MLP neurons of a small language model. Each row is named by its layer, matrix (up: input weights) and neuron, and shows model dimensions 96-287. Each number is 500 + 50 x the weight over its row's rms, rounded and kept within 0 to 999. Numbers have three digits each.
Before each neuron's rows, "fires after" lists the tokens most often just before its 100 highest values on Wikipedia text that the model never trained on. A number after a token or word is its count.

fires after: "| " 36, "–" 10, "1 " 5, "akh" 4, "s" 4, "temper" 4
L8.up1120:500512513533585470477500541497460497540516540481484469514543528456432522454521481461438504541465505539440377502493509470505455565561508454508562509501516454515461554491539512406487431491601536492521345603494543562608440495522518543500430482453480549484446432489464543516470462514564525549503393521526610529485584604521439474468490565518437604457487481498526535522448402546455484491439521482557495524474495425550459531554506413475497490521546502530467419484519516495531471567561501451426514553473543505514610485655541466473628530476569486595493501494549438516475530508453435438

fires after: "| " 49, "; " 9
L8.up585:459530562433608524533532488466433474539520556474543509477608575456445572510524590472546455460533421534401453521523577553428496504481493534439527529433493465454569465558441522543514443455517480438430498519497458572551493435536498478511476470456508512469635542561443614507548454530463656570494480422545596474501505532490425525559573497585470482532480493561556444472543442491483512484582466490488570503572488542557484488497474594421553563476479545570582558473536556492417444482549540496454536471503524477481491512486497362445496392453528483459555449519415402471525496391479515513

fires after: "| " 48, " " 29, "/ " 5
L8.up1993:597525479442589488529469497465508604512551498581465519530545475481493614502499468629571483449532458509608547518549496538543499530477556529484484510506447481474497477414488543475534437467536479439581399630502455513546556469468515521511497477456414499546464609595463505480519442590495526569484554499442529587448503418478456524557531467441543486585525545570470420360561435569492507413466431505470545555556504449502457480476424550438504464537557409530388539506588521484530442545583580488544511466454466436468522554418443457459489505513444560477540441477534532518556583484530477437

fires after: "| " 53, "0 " 12, "; " 5, "New " 5
L8.up3722:532637576472469587487413456404515387388467539473572579488572540549556496513449437498450541574554562494481621523520528455461557516458502493456510561534607529466477459505417480509526591500481463489476551538538477569460509463499537388493511505477626482527528584544489521378432511521509586480466541538446479395636476483417450488425516493466481492495521501474472545501484504508512571434633424519508481455553539492650474535574477506425501455462506556525551503407533579483500497498528503561587536494487509416470498383536469567570367425540407422426407503498481436515454468526484495517

fires after: "1" 23, "0" 14, "0 " 6, "1 " 6, "2" 5
L8.up3681:489439547507533451602549442480470476495528456596472465583547534494410601549518436495571531468506550574397503544484591486427512456558493476434522446509458460540641350433460574508544522454482498534555483463500502531541495464442533473502505546502567471452539499486506469474488451459430578501511514487498452573552547501503395389548466504606386547435451376539451521416508529510518536481418490481527488521469505402584525459565513550586485409479437438558474481521525516518499566448486358497526545504542538489548518514625514476483558454531470525464526493545542482512489527523502497447

fires after: "." 65, "and " 4, "of " 4
L8.up2239:582482458478570569462501580495546557546533527498455574594487484465401541587519544502538460479596541505382489592545577518535506486427512509488496485392545525499493551450469424630501426478556537550444490531472487456462549514516481483516482444494491492402472494440519503494574518416498521508533460498426421538425500561509492501511541547455390515457525421470425582401494436536547499504552494521476445497523452525468560568529433463526429428517421573516584565479444570599556509473439529499448498369593554566408544502432530444466542518523472469536472533541510463513492455486468563441

fires after: "| " 85, "0 " 7
L8.up1563:540604533472530519476509548464453465576458551527496576523476488427637503615518530562489580531528520507530518491519368546504561455492500528480468449546485504464623535425526463465491474435486542520488591488420455452603659414427487447538562516561438507490518572522559524521532546501577607443510491586417508483525568472515558503591458490485543569534491556484462425487490508522515513449545505460478539474511427478483491514514469488460435602443478538502495511521473590559488542539516498572488555461425470463471453522535550602656531470529444389537589490505461512520473493521487479519

fires after: "| " 33, "\n\n" 13, "- " 5
L8.up2771:457509579515621524529486469379548480468516570497425560559503525562502486499578497502412447584503564531563477487579471488552502451470457550516455497528488417516537466526653482429578543542511477486534480433519559477365516569489491456493566542468496510509574383549559443428577525470533495527500502424459494505500543483547516512547441430504392474532487481624531440541528577461439549536493405555489441449428555541432486544542520477531400546514537438502666512524450558493470412568502470535571473411499506564516552492452552463584520488542508485509528473366452482497478549582471562465

fires after: "-" 60
L8.up2052:463530631436534450499603448473633460397506463440474536474534527454477501471436491525497553457531574529493486493475468536501599476565492503528421479514494497535469547513487580413604583531566534460485445572478506552513501529559504426530541523500503529526507502529486458469511561490411481502456482465467657460464558517508461465612598498455467448558459518452572460432494504434426503552545562458537447459500542519560463537513505542513496450402528438470557430487508513488460408453481595508597429551600508402587502539529438462468428487416465504414567507493449395527524532513410506461

fires after: "| " 46, ": " 13, "(" 5
L8.up2344:493498539505431540464478466526460456503480490617485481448577516493623500544478600502460573488568593575444522498552436505563429443491477475503458483436475515418540473519549526533470529568553537539464574503468532508455573457549533471364431467551517512585495462612509456452496466498497449535503508472502548519512449470412480577579512531404417552561485514537433457486406563500518483362476436438454534586478525446491501481430489418473494479568519482610472488527516529432502485486556465508440500459536448536488616542455555502520534483470452502449511508550536498459453465571409476472

fires after: "1" 19, "\n\n" 13, "-" 13, "0" 6, "," 6
L8.up704:487544510428476482508554494521497473499426521485592499388430539520482484553464525487439600463507456500379502489517512498582553564489461490438529470474436502424465454523546487481553506559553473522602454521554598477517408473462410490444529516447474560423511504432552460474485456540497475566606519526486493575573491543443528604636510507543483505513440517503490472511446562537491540458493618500528462553538529446512471563581482522493508590521539606570530457451467589563583474553525426594535537454464463471536467482426442443546525497490431556475484501436550513523462582596459597512

fires after: "$" 36, "." 19
L8.up2843:522520506504568539447499529595509543593547438519467487477450470570495506438537455504458507530479591426405486484423404538486520501449464547499420514467389572522586417473543452495374530431457490430560429560473519424587563469520497480538515445504472491521383562531565472496551529437509454525455524488481529532491473487447520468576457425465517479418563512425462502457492484506445541450491485459501527425536490497593466415464359538596488455465475458552456516534497487508444457513535552606462482475441548456549568475473551452572457478510513521588468471386548445448397529481442522481

fires after: "." 20, "m " 12, ":" 11, "× " 4, "; " 4
L8.up1133:458543470431501551497546538492449531594444524494533464501424559501474486546498514562492577546521522572442533519487388458484552529443449507493461498482438490451511508521636464489574552476559504413579491455478461551526524521503541322577488489570479444412507583500495539484478440530487418537514493482547464511513512479491554568580512520454388476567516565485562543461461486567444438507523486516501528394506577580500465474578458512516509410521467512475463493508432411415537528429430559481477548495493481512552536540537540527586493509492533446453456512475469485474543539507408534503

fires after: "m" 30, "." 15, "V" 8, "j" 7, "R" 4
L8.up3517:577501461556533533516494545617524559506363522436557512519494512533588490556524480547528504530473426442506497514489554444479495554387529484515454471441508544487486474579478531462533503522443548490546538491606499390448491557451542548490472474502519590345467454508510567517486430395526502446436493542480480578546455474482525561493539439502409435560517451485461577547487423504451581469454437452596482437440487459549393583530528461485498509468513559506550615422398499597483426445545507504465509478484508570451544453443454483483467413458509423481534514477453482452425521489519470398

fires after: "$" 25, "//" 9, "/" 8, "−" 6, "| " 6, ": " 4
L8.up907:453458468470470563476509552443453474507554528426378496536416494470509442545586470572491513607538572435412544509507614426619519500456482595454484566413407423448538533447548523433458463477428540517500528393454469541520517462529431459548447545490552543539477401560513521479524544500510500577547549403562484453540472528480467509617437409534503465514497418468496587476568520550422504490529456454425497457490576474554485470495458518564470480538532541557494411583512453510490529463478572541480409439525472493497459556489502487521481571458575475521538463465411535429454539513446492547

fires after: ", " 44, "(" 6
L8.up2217:498582557514400476458440503429572482498529544498530438605560492565423475550586339474503473504528447580442453543458480505488452545505502471451430481480536456438529575464545439504552482501479512529486434495484501452546616544472449476582541440517615533480461437543480603552473489523540582512471482411484489474511510495442482560619413479539540415527587516465584514449525582525515653498400538449507554521498496516386464506529525500560548489544493491442435556411545446417532497495575541513401519502576508530575486556454571418432475539429423580462461508565502572500424539499525432471

fires after: "St" 19, "G" 10, "co" 10, "(" 9, "Cas" 5
L8.up12:407439474500444460463462506552477533464449553459496490438589546498535519562522549543469496549521424525451579564380516516427363461467530508551489490529500552477530471498473508412478518506542484467536379486435479426579551547454526507473430474570505451499491589453521477594412509551522564436515524510490483408481521570555541506530503411546449514506521485524505469532567394562568388498538442466465608483411519489506514566510412538513457468460573536542549521550545506460576461455455401579473516531619525454442448538435536507533546521432475523455526498537462440574485521335555520568

fires after: "| " 36, "- " 15, "\n\n" 12, "and " 4
L8.up3837:432536471599622522509556449540591469603535594500461507529548586526478527508600440446487540541452443452545510459514509456485512523527452485535487522516444522471517512548483523476477437529482475496506511459515414634418536471539486543527495540394445496497464386463490480477520486560496554493451527496370455384449451488482505470534433551495572460526472541470486512565387602547441544500550368471394479521475431493513536423406470417538449587463549480556527454582531530476495449475526504527538525516430593519495448436597572402534454465511497564516516466578557471484422481469498457504

fires after: "| " 42, "ª " 7, "1" 4
L8.up412:481485431551571496518547478446499496539438493493603484571585527502514458447482505495465559452558531500576507454481633417479581455511529420442580450461519399396535519453512492576478534637525483479523325430436499493547519509491437505560488462526447446473474432539506512486528469434368510519435533547506592538496475575457548596472526532564552519471416490524596504504516494506437498412530516465511536553515521463559473565510464391602515604503500497488439527593434488492500577453512397521511508506445324506577467543582509425540558465512510558482461362475548462524508483522475426434

fires after: "| " 32, "7" 8, "on " 5, "from " 5, "continued " 4
L8.up846:511494464511521469546581546570468515517550576493508462409454530405489482567528530508515512518434474506451676424540626492422408383520448584537451452421486500577597401535567434413503487522479548518407539493523545420482542598573379498454480487462550500585522483503583465491552483582473507543563431515633555451541448581500581480537502433482377526517546490532510494504495443510485500404472370494488512466560473478555465540534450477509564525574501477584533542494476559434536481435411498453481540470497452544444567496543511531354534427482464491474485495499573449471444557487454362552

fires after: "| " 29, "; " 17, "0" 10, "1" 5, "6" 4
L8.up3126:539497424418545535439477517522493531541451564449512598496502482471433496457517470479397564495449550604456492577498529480531503575518455514449507495520574551393519497517571499548502563547462506466466492506525480519534435525483508496515533437507491561473594453607540458460576483437471514494523509528439537482407544483504491469567460468463533557566482567499614441513529465492528593410422452488492474565543542497446573496531470528524412511524489570481640538535478498503511431488586395462595585403505487536500578443432448457453515477558564613499572551454526516504410450535522454495

fires after: "| " 67, "and " 5
L8.up1541:503540484451405518532456553543428514425519570454541435530567502492475595587552452489511579465498543495536514469500579476480466467452429555541536499468513514370499529457502512490451547531448583509464506530628502485572489514474407529433476568489458488513349461391542537491533486504497534398519573543470535543419521428463549459464538552508591530586515535473594448432525521493592479571451521384583467609482608412559469553527423487513438392536526512577405399472545386509600532540548463596432438576558548466415457545559466511488479497521595439547450537486450478461447445428514493559

fires after: "-" 25, "Al" 20, ": " 4, "Ra" 4
L8.up1254:471509539469427506534492471497492502403405492497424577491529507512501459476450589438484566574416520477525506556506551493595559588483412513488496524552472520447499545446469483482511441481461394551492510486483418520541525542548443498525510473528431491569601463478560540438530483582616501567492539508502506454478520491485653486450515527541456508556522547427573498510489462467453598478523609551495531508558471531531400471441441537452484539503504466465531431480560566513482475560462560548438611476454524536531525529546503512450492507523503505510417484529532522470580528542478497517

fires after: "." 29, ":" 17, "R" 6, "state " 5, "December " 5, "October " 4
L8.up1017:519531452459478518587566517517484626475488474477437475530466468495438535538557498472601540487602638429462471445484476489514483497466534503521456548479520513484548459507474514541462525417570572473523577513479495482473396530616505489548539526547453470513526496589513488549493524580545509541560433453470494502531482515475471499538590462475549548431551461490513574525519443516392508469449516536440482479493562554510488524469503606527470393496524449462524505615478562491455641495500445460458509514529464596545532448557557448426394484519569528536494488412412482450395577461428559466

fires after: "| " 31, "Gu" 10, "(" 8, "- " 5, "/ " 4
L8.up3577:361437464442493506460473536487525554549534506420535444528492487463567507534581484472457528407417522456476484503553485547508498549485540479525445487480588450505469459492494460547420523561490446501536492402476448508590503471484510501542520489549514498523486546501572462492533529462504560506553393546421484527601511458414528559558530527553473533488512482558470537544506504574468401531379512481462528514490505538484498543541576499483462453571492407539406434409548474580552483475451517577464578582552556522450460514495624510531509459420433507383510454441551531440483473466472532376

fires after: "| " 83, "; " 4
L8.up1525:533572540479518450472460648487509437486502506574514485515570540535482424565512520473559519514532519490460464503475572420452497477465438540436542485566521575433708503508502555530496467489553431541489508597525465571489516423525585517517455447436589514558505435552543375512420488522529507534510525510495511465525501441549525549509431420439479534499469514510522494427538440442555486418497435500438415514544472459481561460518584446483529566441538457464503516502546472450492509480524520496479550448565472493420551536487428540596566528498421498499548515387439449531487510493504559466

fires after: "." 34, "2" 9, "187" 8, ":" 4
L8.up4079:401485498500483494472414624536521538632445536428464508532454508457401507504522449440521514587495438525445534603494495553496550567459541487500504433465515447464530490578479489535465326543542434442474549478568508492446489480508597607578467586443406546572468450529509530489515519540475507545509427505541537473493578540527524520489494530483482505536471479507512532522516489555553459595549555433554427520508511567590439483470459546463552594448509500508551528582496374456435580508554469492462502502485576555513558504512448459462574512541539407557528445486493487448502479555465469482